From a checkpoint of a small transformer trained on Wikipedia: vocabulary 16384, biases.
MLP neurons of a small language model. Each row is named by its layer, matrix (up: input weights) and neuron, and shows model dimensions 272-399. Each number is 128 + 24 x the weight over its row's rms, rounded and kept within 0 to 255. Numbers have three digits each.
After each neuron's rows, "fires on" lists the tokens most often at its 100 highest values on Wikipedia text that the model never trained on. A number after a token or word is its count.

L9.up57:109137106157109158117115129115138122102153176086104161112127113102103124110133114110166110139135112109128178151103153100100121118148137180109150173138141067115116128094162177156081093141166102120176159152120131097156129150130095147123171110123178093164126158096129132129165158132116134085139183166103142179150118139133126197203127167131114144115128131107101138131120136108098140099076
fires on: "," 49, "." 5, "Racing " 4

L9.up1284:118175117141139118146120101117149129098087109108174114156129116099152143118138119106153132077096141073122101141129187146104108154145106120124141140119115083110156180138133132104128093141134111109169156138103103117113147118128146110091081178143134136110109111140099111125151123140161143124121134139119145143108124167138157129132118090143109128112116143168120118138121082109158095131143
fires on: "| " 50, "to " 6, "$" 5, "\n" 4

L9.up513:128121141129091140126133123117099134150143065122122170113174099165153105129140171133112193096104135146119130107145119110120133139114111114119114102146117144145130172097156145120128162114111142115091150110103131092129152120107107116152098188118093139164121126149119132143173125114139150109132165143125112103133142143134184115140128139122102144127069090128126107145158168157130132117116
fires on: "San " 21, "U" 20, "S" 7, "B" 4

L9.up3229:139160116130161111117107157132142150146155105157126128099155116144111060127121132124145148151110108137103131149142119107118100130078108120143137139126118125156116114101120124088152076128143144136163142100170122113117106113160142160104088127116070084136109117137131141120125132126147138147176141115145122134104167115107156122160126082111148108154155092127112141138111154104167130135119
fires on: "T" 13, "L" 12, "Y" 11, "'" 6, "D" 5, "Ma" 4

L9.up3413:111135115131107146091111130131134102146129129116160122082172142162124134132126141143146149114166124093114092146155147144151126136104127116168170152179141107106131168186111132147130111126106123140144132089143105153132117133122090120126099113074146139136158073142111144127134120115122176088088131143118137143086135130137153081084143091148126156103084110126125107113108110113104101164129
fires on: "199" 21, "| " 13, "201" 12, "202" 10, "200" 9, "198" 6

L9.up1544:126124107112135129144107114153159153124127167150177156142123145135119146157129150131166101125106128126114152147113131136154123114122180126144145149170106144192113107141117114121146105106140127111100097109138166147087169105142121111173120102133097140124128139154080122162143131097126097150151124132119109138156109088132116075121132137120130150126091086160114081134136162121148109140116
fires on: ". " 54, "Best " 10, "\n" 5, "\". " 4

L9.up3401:168089129074155106148142145107158125124110115163184125131180139138133122146122103088099141102086134162171094092140155147106126134090128160125128152143116120123084153079115137143126149121136103107104131120087122099106090160109112131147133111122129124099133124141154130118132131182090123148128180135098107112153086173109178116119149112117135146127152139158076130161116141129133126144096
fires on: "'" 39, "under" 8, "im" 5, "counter" 4

L9.up3773:153134153098157129165152141128140107112130146131141117103165121162186145141118184114149111095110123126105156110144125130140130114158100131088127087184135119136075159118114152139121096173125144153136128117083109155136106109113113123118111107079136159160135104181087115137129168119122137149121130134176089140132105118123115141152138092115154151126096076090146137141153128145087125180145
fires on: "200" 16, "–" 13, "| " 13, "199" 11, "201" 8, "198" 7

L9.up388:104094111125127126130109119115118167103157159134112121150116124075101149159149082168137126187136134116099111095110138138116102144102177096139088173140123100169140119123140144107142137108091114121147179121124117143130108143085121155118122187103150152121124181145119125126141136140110101164137127174110111130119139117169128187130146119109091127127125143192136096099118128156177094125121
fires on: "| " 29, "- " 17, ", " 13, ": " 5, "– " 5, "; " 4

L9.up3628:146147081127112103155135086090110142118152114126105096145140171110186123081156134096117105099085124137117160134134176140144124069121136186164111129083104137130136134157112121121146132125059133115122136110141126133177115119171124089103154129158115172130169123116110067122122123124097164108150130167138122141124143103105158090136104141140146099124141122121112128133136133106098099127136
fires on: "G" 16, "8" 12, "Th" 8, "K" 8, "t" 7, "9" 6

L9.up265:122101149125142105121149141111126147150087154151134135106164124088094186140096117106134141127139157092126130083098108153170154118127171093088122133127155135157166126094154135123129124086125122130140124139133114118139094144111124143105118123167150130131169133157093160138120148106139135110155101131129090152116114085138149177113153108154125142103130123134106145146175123149115131150104
fires on: "–" 38, "| " 22, "Se" 7, "L " 6

L9.up672:131134139129105111141155110138099088103127080120117143139142118134081151138185172139090154120098131157120117094137090135137131098121132136121071159102131132130123109151128176125097070106071156114117170096095097163079120105073167126142132081127125155085166144113132080128111146160136142140095153119133106108065075111128157124142127165128139092150133117121153124085139147132116107142129
fires on: "C" 26, "n" 9, "c" 6, "s" 6, "m" 6, "P" 4

L9.up400:160123099126130139132100134122136175116085120171124131140147122121098137077136107113128107154142126136134145137125130142138128151117143107130120125145147088132137108133164140147147097139114146135175113105136062111150140121126113133132140159093096060154108111111155141096134157155129134141139101135139067095096114084122133166130100108122116109098147131110130124105127128110127107106124
fires on: "| " 26, ". " 8, "St " 8, ": " 7, "San " 5

L9.up3400:131142143130084198127136109095123147081121091130138077174112136077126144133112106155140173153158142114131138165092141141101118110100101102122113111112129141153105145127115159096114077185153113149158139160096092131110141128118131096104188108129122112123172112132094138143141123125154136136141143127114164108082086131133125136135127126160128139148119114137124182111099108125123149096082
fires on: "is " 25, ", " 22, ") " 21, "was " 5

L9.up2071:111117116147124104161118113167122141110087122108141146100116123097127152102148151120202173121077149109126120120112168153126110088176141127101104139101132139125122121107147156156104188102131098131125131133125134120095159130109126131157129109150157163132136159096134155098112124127123126139179126110111152104112125157133124143131118152081098161119158128133105105180109117094142072107152
fires on: "| " 28, "(" 24, "for " 17, "around " 4

L9.up3564:095113137108163103107114074146121127124117138107148120109124110156151127103164081159137136136140093140105136177114098120146101173095114124111113144149091124117122154093101090139137186117168106143088126086107140147141144144129129139138110130116124136173148106116176144136156135122140123129168106135109130149130100128109112127118106113166107147175146109181106100112153123107106119093138
fires on: "on " 23, "after " 9, "during " 6, "in " 6, "After " 6, "On " 5

L9.up2350:107117127143123142106136126159141108149133130123143159095143115122162118138145072104119154109121162126156123119126157118123097097139132124142146104150122116130144137133116141147108137092141167089146154118170160139112077122144122136115138114124144129120117132141151101100136137093131120142125121169129112156100132119100147131159122114160143123093139100132112146067113179131118125127144
fires on: "," 69, "." 16, "-" 5

L9.up1921:124118111137125099129154185147105186169119109142135142129186114120061099129133124089137125176163134150132152145158116112148072141150104107152113129147105118124099107109167151143157118137101151083132121102089149166137130094132166119164113169104115182129138159110140141159090121134099122165122137099174120140120132139117090115093122149129112163158155153164177160162140147103120104125168
fires on: "E" 61, "A" 5

L9.up847:113142109129116103117137147159108091151093085149152115131119159127141131138074125143166137117141103120098106143161106112133128150115096116140129114145095148122126107131122134072126130107168135151080121101185161110115160098130067087127106121106140118156120151151149178112102120163141118123128152142124124095157164161071141131140143135117121089116125133150135092114156148135115135137123
fires on: "G" 14, "T" 13, "| " 11, "E" 9, "D" 8, "The " 6

L9.up564:066106165137152126091102116155142136115145175142128134129131151140115144101175127128143138158130111118131150081125130127114143121143125136098151162117174136147128132120139102112112141158169107108138112107160115141154123137105112134125139114142099142113125154108118139101132110096127118134107113147161159108148142147159153131137121138145132115114133146150120144135098163106128137106133
fires on: "second " 9, "third " 9, "th " 9, "first " 9, "-" 8, "Second " 6

L9.up3801:131081129140129124067109154168143110101132125095084089149088124116091128135127145114110138165085157137163132131130127105142102134115132098115115133109127156102141127108102140118138073105077094100157165118150160143123100146059137085091114147115143106148110117122108129159102117070134103126118122138132123139100129087150143118122122158096139153100140087152084132082132102108155132115095
fires on: "| " 57, "as " 6, ", " 4

L9.up1993:101105135114167142134141098134118134144133120144147157168147098089130108151156174117160138105092166127143113124142156067157130159135149109125095121160173139125135132121129148143102125122144159147134091172112159123174146131167125138110107143105119117109084099150082150144121128120106093166105145116106139111135118108110112138131152113133169145147139069145086112106136126125135081124167
fires on: "died " 19, "was " 17, ", " 10, "r" 5, "k" 5, "ch" 4

L9.up2238:114123136141119113166103148119098163104135151079149121112125093134101151097130097153125118146107096128145094094131134163078118142102106149099107155144113186161144159103146143081100137123153134095167156122144128095116127136105152172122137116119134136123120137106166145137154127159145111129141143126156122132111114140117129155144113097174095127105121098156138148081157115172071105125148
fires on: "′" 39, "°" 28, ":" 18

L9.up2908:154119113162130131131131145137095122135105071128130153122138138102138098078139106097123120147101162108123109090111151140138140158159139157123122102106128086152157121080138132113154101107103141150123144155115141164063152109093114102128109143156138119126112133112093157112118087106159094114086114141101134086178102152133155114118152094092154126075146092184147089138097151084107151139125
fires on: "| " 33, "J" 24, ", " 7

L9.up1473:115063131142127166115138098138141112120118140144133121111117109153105123121159121099081139146090119145121147126130131178097124079118115079142161127114135130122167109103178147130136117114148116135146129144113103132154125108137139116119116149106132114086110125132133103087117099111092156120155117145153133133130127147134124140163115104131128117071122097116129101144100103111102121117137
fires on: "." 31, "-" 9, "Al" 9, "," 5

L9.up1687:118149140099133142119170122130121126152107109132172152147146193137166123102169125118138118128117127147137115119120133149136115098171117150160159182143111137096099165185185060114117104132105108106096119133138124118160120117108093180151106185128191089124101136162152116163128145121129141143172088122092151146144177094102147139106133114175111146092153138177161161130160149172138108158139
fires on: "| " 48, "–" 11, "3" 5, "$" 5, "6" 4, "4" 4

L9.up1061:110127130169130123166149147113136134137121150089139119094112079182076096092130138156122112139142173094139064129106142176157135108084141102140155150131141168134122113139132090083131154130131126131118150111092117145112131142159126142118147137099123142128124098156127133101131113111123166136102104164128135134088124080132104157127169128110167109144121153137157096106134153124071071146116
fires on: "°" 31, "′" 27, "| " 7, "at " 6, ":" 4

L9.up1799:099151177130104105135099133099173163119099109116182080142111137133131168133134113143138114117129167089169100110109149109138131170120163173105107118118183134143118141120121073131119161144114136086105130108133130111092116109121113133137177147142119091112103122154104104090124142143097123109159150110122119103178125127155071142140142148127175135154127150110110128138086117135140172137093
fires on: "\"" 26, "| " 24, "(" 20, ": " 8, "\n" 4, "′" 4

L9.up3579:137087107153116096130126150141117134164115137097159157139165144114112097155104141168093104124126085127074145103160089112113151149141122118131123103139094139119109132132163118133136165109117159137068128138081179147121121138120141140097134130165109120105138161184116155127090143101108140115126122123125141138140124171130121121132145140116136181112133107105142112111149134120139114122154
fires on: "202" 28, "| " 27, "(" 10, "and " 8, "L" 8, "; " 4

L9.up2737:101155101171143119162137120129112088121101099136167117137108150144127136115109142106128066151156136114118133153120096077081104111101082102097097101154107109149104148133134164142119120101136131111115084145133130129131122101154143108107133134117156133129089172129109163132139151123137122154055140136125159129138144114073150149130088134140142078122090138143098130173130107105111095151163
fires on: "K" 33, "the " 27, "N" 14, "P" 8

L9.up3471:118126117148133160155129118102108147148149117111135135100119137133136120134123097153127104150130068117114129102131145161136128117121141157097113127128136152107146102108151108136109146134136140144132164137171121129144131116134120130135119162091173115099119143142123120103142098143155152094126141140138116173137135140096154116149110139149131120092066087121156121105146136094098122171108
fires on: "A" 81, "er" 5

L9.up2022:184149112098110117134145133116150165090113113151160106149136126108128118119121137138122130117116106107134119085131122113142126139105120158152121097163145162129132141103141119156129188108119138131100112111137112077168155120152078142067104123123156133103150154155124125155108104125164139136110109130165124144120132087174096170126128139177173126108150120145109129113085095154163151136133
fires on: "| " 35, "–" 12, "(" 12, ":" 11, "W " 6

L9.up1017:133120143090095142119126154123119144148156090138159133135175124149081161149174107120110154159121137137099147154129102110122084109095140103090205155180126176119131136105148114110111147107098084068140104122116124093122122121125138148103154162141133165151117112126139118128119084091115142153142140104103114116143139161132122113126157135142114147138084149137118117113124125132136121088136
fires on: "\n\n" 31, "\n" 18, "in " 14, "of " 9, "the " 5, "at " 5

L9.up1207:119099159160096141139122107127170158137099127146155107135127113109125137157119128065124133140143121142149072148125158125132169110143152144126145159150129119113128142147132128098115138100111129126131141145073127143139146154096129089160146117090139160099135138097099143174145150150154136143117122143080113086185146125141138124082131107105141139126133101132114144180129105127120079122156
fires on: "| " 43, "at " 7, "\n" 4

L9.up3565:127123122096101113135111131132085127143110119122128092114121123096136168097152152127129106082140109139130111158150158125159106115116118120115137128121138145126169138128112130131144160094113142144121127158176123143134130093121136154094116130108120153121112104139120181119166111130062144122101102138099123113114133111090191183109130140123110148093150156106120137141144132109090110135156
fires on: "C" 13, "dis" 11, "c" 10, "b" 10, "P" 8, "un" 7

L9.up2131:141110142129137147145130102132103163131121114136112151086129159108140128090123169113142152111153123148129121068117137106156094096152117117114176126150126117094122123152146116123073103136102130157101145120151144165094094189102118128128137159076108117093122151108141126141116100175134147128112130162114176085134108096149134138141123156114126152139100135126118132121140093130094113177136
fires on: "." 21, "," 12, "$" 9, "about " 8, "than " 8, "| " 6

L9.up3611:126124090175137110164104134122120146100092099131090157119129099136095143156148123158159111118136121169079189128126151142181135119114142108131092159114115165174151107121134103150103163127136120137149126097132129149085108162123169127075124135101129166103098150136109173104110104141122161117142150128142112128141141101134112119113139154166152152150116085136145096124117154128167109145098
fires on: "E" 20, "U" 15, "A" 8, "United " 7, "American " 6, "T" 5

L9.up1611:143151130142141208138108120106112170143101153123121112151093180145122198070151122166096120092059122098108137152171155128115119102139146152089142135130116127121116132134101112160102105132144116139159118122147122179108126110090065118131089119114124093111134103140165082148122128143075165122108159137144126133126168121163101131165112140128100149128128130136100129128145182117082116135112
fires on: "," 63, "gam" 4

L9.up739:084130142137114124118164121137141147138156139117112108116103114151151089141123155148106122150137134149141104177131169127118099108128153102082171087114120092116091145089144159129158150164144118114118117171121130145126128141106120123155116124076137113089104122141108119114142127071112141153177164146156192110127112112107113137134142133144148142122109157145126134113128172138130162139123
fires on: "and " 24, "are " 9, "most " 8, "is " 7, ", " 5, "very " 4

L9.up1646:134134142123126099128132105085108160138112152121157108112140116100160129135081121133130157143163165151146119110112127121091144113150152137176113153168149171119125175145132119118118172165119126167152143142113152117174148119109119122137132086118111098126168131072183107155101097152098125130162114138101082122127146065162154125151137078080125109101158141155140127131177143111118147108123
fires on: "Z" 23, "D" 22, "J" 18, "d" 9, "L" 9

L9.up296:093120143157101133149166115142175139149114118150123124141140132063091109119195126128147139126141122079059112116154083137136107126133163121095120143110120133177174146127152113123128147142130150133097164148149097135137115120105159126097153156167120168142095153171173136153128111118141118165129104109127161142126107114101131103133134109114134146125144103109149138170177121148112132139134
fires on: "| " 37, "–" 13, "E" 5, "L " 5, "$" 5, "of " 4

L9.up1419:135097171143143171161121085143107117132140093132104127148108146135124113183109126118117139108094112147158131135122094130099170139111089137107123100144120099118132118134113169095114110138112136131118091124081082140154106150124118131109132152129128125114146150121101158139099158120066133140121170162123128122099064134110140102189077140128113169133124128133145153132145140155116129124127
fires on: "| " 21, "a " 20, "–" 16, "- " 16, "the " 9

L9.up510:169142116131119075097101107114143146124136122128148109097145172077172172158089162081157127097125150111113107118100176072116161133110096126108080133078099088090146128113130107114125158112085110153147149106078153144113132126109095113138133154114156133159121177162104099125151093151165109091126113157129100115110191123118143127160094132134131106156133106142108213146156094129151153164132
fires on: "re" 36, "the " 10, "R" 10, "S" 8, "pre" 5, "\n" 5

L9.up1275:125120116148145112112135111137154086133132111139154137111127096151097115104154122097074122107120139101173111179154119111131094133108090129127110143115095137116086129142134109102113142154132163111113116161104100168108121170135074123149117110115119146127101111157110136137102139141084146116156137147118148138132143147165175146116157109107127127123114130152158073110071163152093117147155
fires on: "'" 45, "i" 6, "ap" 6

L9.up1440:138105132153161113139141081122119123121071109157163152129086114153157154126156176083165133165155132094110085165138116122134166134164135127128095136130088161112164080117103140159100108108103152125150170124102119122134116127115133109142127170165155102117126145143124144101115108145144096109147139120171135125090167154080123118112162149080145132110128142166106084141108092106093115155109
fires on: "the " 39, ", " 18, "at " 7, "years " 5, "was " 5

L9.up3421:172121091139100162111073072139119176147138145113119100110164155132160129148111101105081087122097120126141139136087076171158114116173084122147125079106091121161137107138157180147168112146125181129108131120183100121110121121075129089120087109158115130084114102130139154124119145134126097118161115128135104134169113145160164119153154115129138101086153115145112122135150132103141151143067
fires on: "Min" 17, "in" 17, "un" 9, "Pan" 7, "min" 5, "Sin" 4

L9.up3067:112112139121119155114114081131110123131150121118106173091092110103117104121111180163130144140141083132089118111071147137134103110167093153153132113158112139113132128125119101157162164099130159106127153098129121107157105137158129091104136141125118126148091151126133101113096101112150127148143134129128127082134110138126158152134121150125131152110146141091151130106146099082116173104129
fires on: ", " 20, "." 14, "- " 11, "-" 6, "(" 6, "and " 5

L9.up1513:151144151160106164125102111155138098119114191130155156128127136105121121084132148150134149146128175095152116118139131141128102121146133081129123149078105154162135116088129066121086106096128090154127115136147101143147120130135091135086148119111144091118157153182117147083114137146126133134146114142165120150132135139128156153120150104075110147137126116138141134122109148148084112127095
fires on: "to " 31, "| " 24, "+" 8, "–" 7, "-" 7, "−" 6

L9.up321:097126119128137122124159078165147118123147050074138095118125134083130153125101130130087121172190117126128112125061118114144123146131142111106111136130133151127126168108105158082090174095068079086097107130105168158156094152104083142118159148132160126138139180134121111152111077075142101114147136111107119154154137145108092126110142135185138188178144150144107132115128137151137137115075
fires on: "| " 21, "t" 20, "in " 16, "T" 9, "metres " 5, "st" 5

L9.up1277:131121135142078138113147127105119085150138129083109155174101123152149137110135149085062114095087151112096122104129146172113097146120081175104120151142101113152146131135115154128157139146146158125108130160074146101153115123102117087135097162140124157103073149104150108123150140127118160141152123133116104109148110115093129126132101138142128151100088173197145105165108171111114161089121
fires on: "the " 22, "of " 11, "early " 7, "during " 6, "By " 5, ", " 5

L9.up2625:145176115130140151184123090071153137173096112120128113140131139094104150115133145129067127123094131098132147119149155129117118105136119128098132096154112099154155075120152137115122092094136105122117058138127144112148177104156119116112129150112120163127121188140120090091142121143111149121175088158139121102090151137133153107143106101107119092138145206158137101121119138103146159153103
fires on: "the " 82, "| " 5

L9.up88:099096136145110138175111100115150146143127138152149104143136132126116197108136133098132132154121119137116168158129106166083116163116118092065160119136130154102100073113115129130116111157113133148080118149119142155134141101154111112107126146178177111130097137110106153094142119142110126135114093140143126118089142153118090100143143131081150114124130139145082149119120164123107152106110
fires on: "the " 66, "s " 6

L9.up2422:131126111076144144157144108103088110141124140089143123146119136136106135110110160174128136145109120121126184140164128155077171135123109064121112148152152089109159095147114146096114181110174145118116120121102141131117133111100112132118129111132193092125148151128112115141133133130096180128112105150132156127126141122119104133124110122131082125130133111115101127168098148117132153127108
fires on: "L" 38, "I" 7, "K" 6, "X" 4, "R" 4

L9.up2173:108099163095091122115103117187151126108139114167109109118086102139110116135108154152098122144120082118133114153077137121157142152148159099130124135135134131097122124135115134105112124072093108166120105102054093134140122107132108106159116124138116150096108129111067151139173141144156169128129106112116111131147140145183142121117138099147154128181149093060150104168133106135133131093112
fires on: "\n" 51, "ase " 4

L9.up3897:158176131125158129147162140087141113115123172139127121128143115107103120104111176092137097107143147092124139113113118138113110144107123092137094137139120153134095107094125139146138149153165143142156128159090120099086141140127119124112135150136143131120094120127116150147179146134180093161123100153136162108130128137144112111135117098127140136106085128137135142133148128112099118122138
fires on: "L" 26, "K" 13, "S" 7, "H" 7, "N" 5, "R" 4

L9.up525:107098107155146134123150100127100107140061105126136153169107128084144139121143143128122134159105139134107123088116114139151093086111118136117168135167149128154163144148124150136129148148142125138129146115136120130163082164152093109155138108097131167117143143124128110128138170146124112110152097123097125123139126126164095130093138119167165131120084147105154112137099124098120173167141
fires on: "a " 32, "of " 8, "-" 7, "l" 4

L9.up1584:114167106153146114139100149127107075123118184138141098121118134133089160095122171153084165144132116126110114119104147121139144125104095099137121142087152172097146095163116163101148123173120132098132180087132138115087095114106125139141136079125139134134131104120123115098140132098110109125111159132178096135105148076101096143130178124134175089118127086149128118125131155141146162160116
fires on: "| " 32, "P" 21, "was " 4

L9.up573:166142118145137146153088131088131144104135124094106136105158106103130114117145144172130125086160122117084114154125079109085148095115143171076165098170131109144138116147184111124123153094127113114105160134147124118157119111141086145123100127152157108085076143159098156143112093119116185110127167167087124139152095132129125118170166151132159115137137147135131143098127103159125102137160
fires on: "| " 35, "(" 11, "–" 10, "L " 6, "3" 5

L9.up2921:159120135204116124112094089111169097150132121120128105104146156144144129082123148116165157101121138174133139091129140142175145110114101136093084137144105110087159145110135119152144121137121140150142133087162105140138172136116096103105144137118115178139141138150143122141132129119130100093088130144114124131139145108104144137151122141092150131127107105138133131106151119094113135135159
fires on: "the " 31, "W" 10, "S" 6, "his " 4, "R" 4

L9.up2295:113120147182103122117152124182097121113131127162155099159138122111146152125121124134095153124115140113165183139126133102082129131101149152175144125103117114145125143102123151119115159137146136103120140122142120141105159121129179125062136124147125114149108071149151135138130121141111131169113053134092184137090141142119073129125149121140094139138108134140112150127136074151117167092109
fires on: "| " 23, "to " 10, "–" 8, "his " 6, "He " 4, "and " 4

L9.up2435:094137112136129107150107139070113101086148146102163108112113133141129143093105084113154107167131125140110114152131133136168143158130101111143133118140154109116105151092177140133149144111108133139111124173163138172176122126134160106091127103136109126121149145089141167138131105126104128107090068167159116160133117119100168152110165165090121137122156128104154113166161122157155111123081
fires on: "to " 20, "j" 11, "may " 6, "t" 5, "ch" 5, "dec" 4

L9.up226:114137138109136148120111093130147144115157115147121075166096084141159120145127148112143138131115145132108134133167132111121153141097103071122131156114103138125138145093142120141144100118148119127149171168122109121079152109108111144150137164147137095083120147116126134108130127134110152118132198140126120098170131106163149122106113148130137154119169093180122078117117147154093138111133
fires on: "p" 17, "the " 17, "P" 8, "a " 5, "was " 4

L9.up1901:137150119126111154115126135111155135178100104126135116153113164128132165150137109132106118149123085115108087145116075139119123136170071128094109190148149117119100141135127137161146119110136156182120154170128122110120117166119112140114165155112109138115130120176117171125159085174142137131159132144131166114114105176172174087100154126129134104134196138118102133181154176112107112109152
fires on: "| " 45, "–" 11, "over " 7, "$" 6, "than " 5, "of " 4

L9.up103:077125136167141160115096086156125131126112130131134101137086111129127098115106144132138170109146188126159152136130130118165153123120127133132197143105092115160146093195114154164128114134151088108177175139106113144093153133110078155113129122181147132127107104061144139136143133103103147105090131130132113112147141138134129111124122138135132158109138146121127124096143149126139092123139
fires on: "." 53, "202" 13, "," 11, "201" 6, "200" 4

L9.up2211:176157171152047123146125104131130153149132158123107105102133168153150119086109185082110151107132121105077119104074122096124123148166149106124163084131099107134139122113109120108132150108187164105092166080114141082167137096073156109137139123130142133124135106117138152101131109096146182145105115126142140107106120107124124141130068092164163158115119154120167116142158113131128137128121
fires on: "| " 43, "(" 14, "every " 5, ", " 5, "L " 4

L9.up2753:101075148201142126111114080121102133138153107152136071136133159149086130133151107151152129134155119131134112096149166132159141127159141115134106112161126152083113144134136118136173114159121151115127081115112157152047156132152072076144111100131121146117143111080067100126103105160091134102109089128141103124138138131101107116131088131117129135098124121127137104104148085105164101157136
fires on: "." 18, "201" 16, "N " 15, "199" 10

L9.up1389:092118142129142133168095129127116091092105120151136137141123158108115156110120125125139112131146210118126171126102136123156108157138101105103112148101124132142087139086126123141176160092119132113094087132152179098136068176092129105131135110155170141106114071120133103128177137146125159118108112133200161112155156145162130115119134145129141151119158161121143173118143169123076107126091
fires on: "T" 47, "t" 10, "to " 4

L9.up2073:107139121126124066154152175174143074085124091114132091094129165106099121126172107144140152134137102101155128109141126166169164107180178094111138134145112129163156138105159131136103179133131121155119116108122139105130137124128146095135098141112146092169055129114145118177141106136100117121114152162104171144131143120148188162120160084132139181085113101127165137090099143149105095121116
fires on: "P" 72

L9.up2326:092099148123115190134138117104108088161147144176151115126081108118133116086157081132078138119152142115185151096132126106131118096090101136157140138106103093085123174169148115117136130097115134118133108110133153097157130101131118124148138139092125163095104126132113124136136112120108126141131087141119143109180156128137105134137120101095120139121141118119145123089131102167168128085144
fires on: ", " 29, "and " 20, "more " 7

L9.up1128:159130122152125075115129108118140134154127180134109130133131133146124158156077123147143120188116175139118136141131119113113166110146114108161074194149121092146110112116134086120128168124150124102085066133159149142133169123153137123073129141154142108095129124109129127166159109124123163135162121154112142128140119146127120129160089139146151117115127157145157131091169168125151121123160
fires on: "St" 42, "K" 14, "J" 9, "N" 6, "L" 6, "Ch" 5

L9.up3366:144133106117117119100166104109100151119107106096135176126091078091122128076121107132069122155133133137082115126102119182110143148086123125057108143093133166151109119141099129104114138135104155094103108148106126142122141116096118151168119138114128121115150110161166096119140126089148101152113111139098098119159086126124157130116136100150119107104125118158179107117129133106115109142137
fires on: "|" 57, "–" 8, "-" 5, "P" 4

L9.up1496:124117142118149146162134102096113141136112120137167138120128056117102113099125107123144141105112109128130162108151103086093099122149127123096100148131140106162165112138138128119118122149145141160149103135117092139116113181172149147157082114091129155116085120100108149112139117139181092160120116144159131096121140137124142094102140149099130091115116136122111116135119103115133140145123
fires on: "was " 29, ", " 18, "were " 13, "g" 9, "is " 6, "re " 5

L9.up342:144112183092146112126124139124124171136143127167134106145114095163129046106141074123135167144132176137140118143125107082138127148159186155081141161154117109104129155128120115127097066097124086112130112115109102119156144138117155102092119134099120156113110146096154162149122127148125124095133118170161150130126138151128161087144162154128141133145143133146127158123138116104114092086138
fires on: "2" 23, "1" 19, "32" 5, "22" 5, "ob" 4

L9.up2311:166115146088160137146130143151151171122114164118148186135130138148150106139146121066117100132124102176163115128142176131147155115093202104135134091131145102129074110097162123101077087155120164134152120118125126177093113116108112200119130139103121115171094128171082153164121132150123111140129138130131133096093183090121110150092144162111159127128109108146115136151139117083117127129126
fires on: "200" 15, "–" 11, "201" 11, "202" 8, "." 6, "| " 6

L9.up2389:131132150176127077146086142150109131136117146190104089150146150117171117115150125135162129116139134126112124098139135139162131118148130101133138154112136146112146115125137164067139062139094162114101100143143152136053130140128114103124120154151099147123098109116099116166144135177143141051129093151162191125114119094144149125143137132146092173141091135151123155102110065126130109127124
fires on: ":" 26, "." 18, "8" 4, "$" 4

L9.up695:128122120166135091088156156107144132136136099125165122154128117143079122119111132099095117147139157139124122098150117145106149127148149133152139167196107104137111138137095133127090097096086115107101104129064127169130120134148137140112154093123127149111105148122096147109100173100111199141111147154123120101137102138158150109137145118104088091110114088145140122134138103176168134160168
fires on: "2" 46, "22" 13, "dis" 6, "Mos" 4, "20" 4

L9.up2642:117123121121147164134101125110132151115087097155166149133093120158166136126125110130109149101080129130176087131145121099116132133126121129114143136119100129153107091143173131152099155128123116145116116109145108143149131094128131141087139148113129133153161153142117135111122122157132167092112146174153096121155123094110170094141140097120151084115088150105156129097186137120133134150149
fires on: "and " 31, "as " 14, "B" 7, ", " 6, "- " 4, "S" 4

L9.up279:092134149147125095115137151102115114120076131150139093103155128122099160158169109163142121122140139137137145139113091112168086182096135122104143148181149113131112101137116129139169129099090124110131141169117093097185116169125142098128135156161132135114075137136092114134092127118132117171158141159151154114115103094148157134114121116139111162107139126160096116184167114143148133117064
fires on: "in " 34, "In " 17, "of " 11, "| " 9, "L " 6

L9.up2141:132134079139120125138054126128123133188099100116145131152128130156131179135137121150132119142098108133210160154134096108143162091179093111135111136204094085109143128093134122140173145128096102089163169141124139164105144078128144104124107084128127121146104083068130116124077085144106125146139107178101124108081144116095181139136108167098128117117163155115117107162142152111103149133144
fires on: "C" 73, "un" 18

L9.up1355:181126138111141152165147127099094105170138120134131135125122160152111172120118135114133113122095109134140154138087136123113136116112111074138115141143098087158175115125145155107105083125107136133134111136125136114129136119152121135135120051149136117138139100112076113164100150092136133130139103151093108140138094130108156113116110151116139111139116145112156128080124084176112129143148
fires on: "\"" 22, "to " 15, "t " 9, "re" 5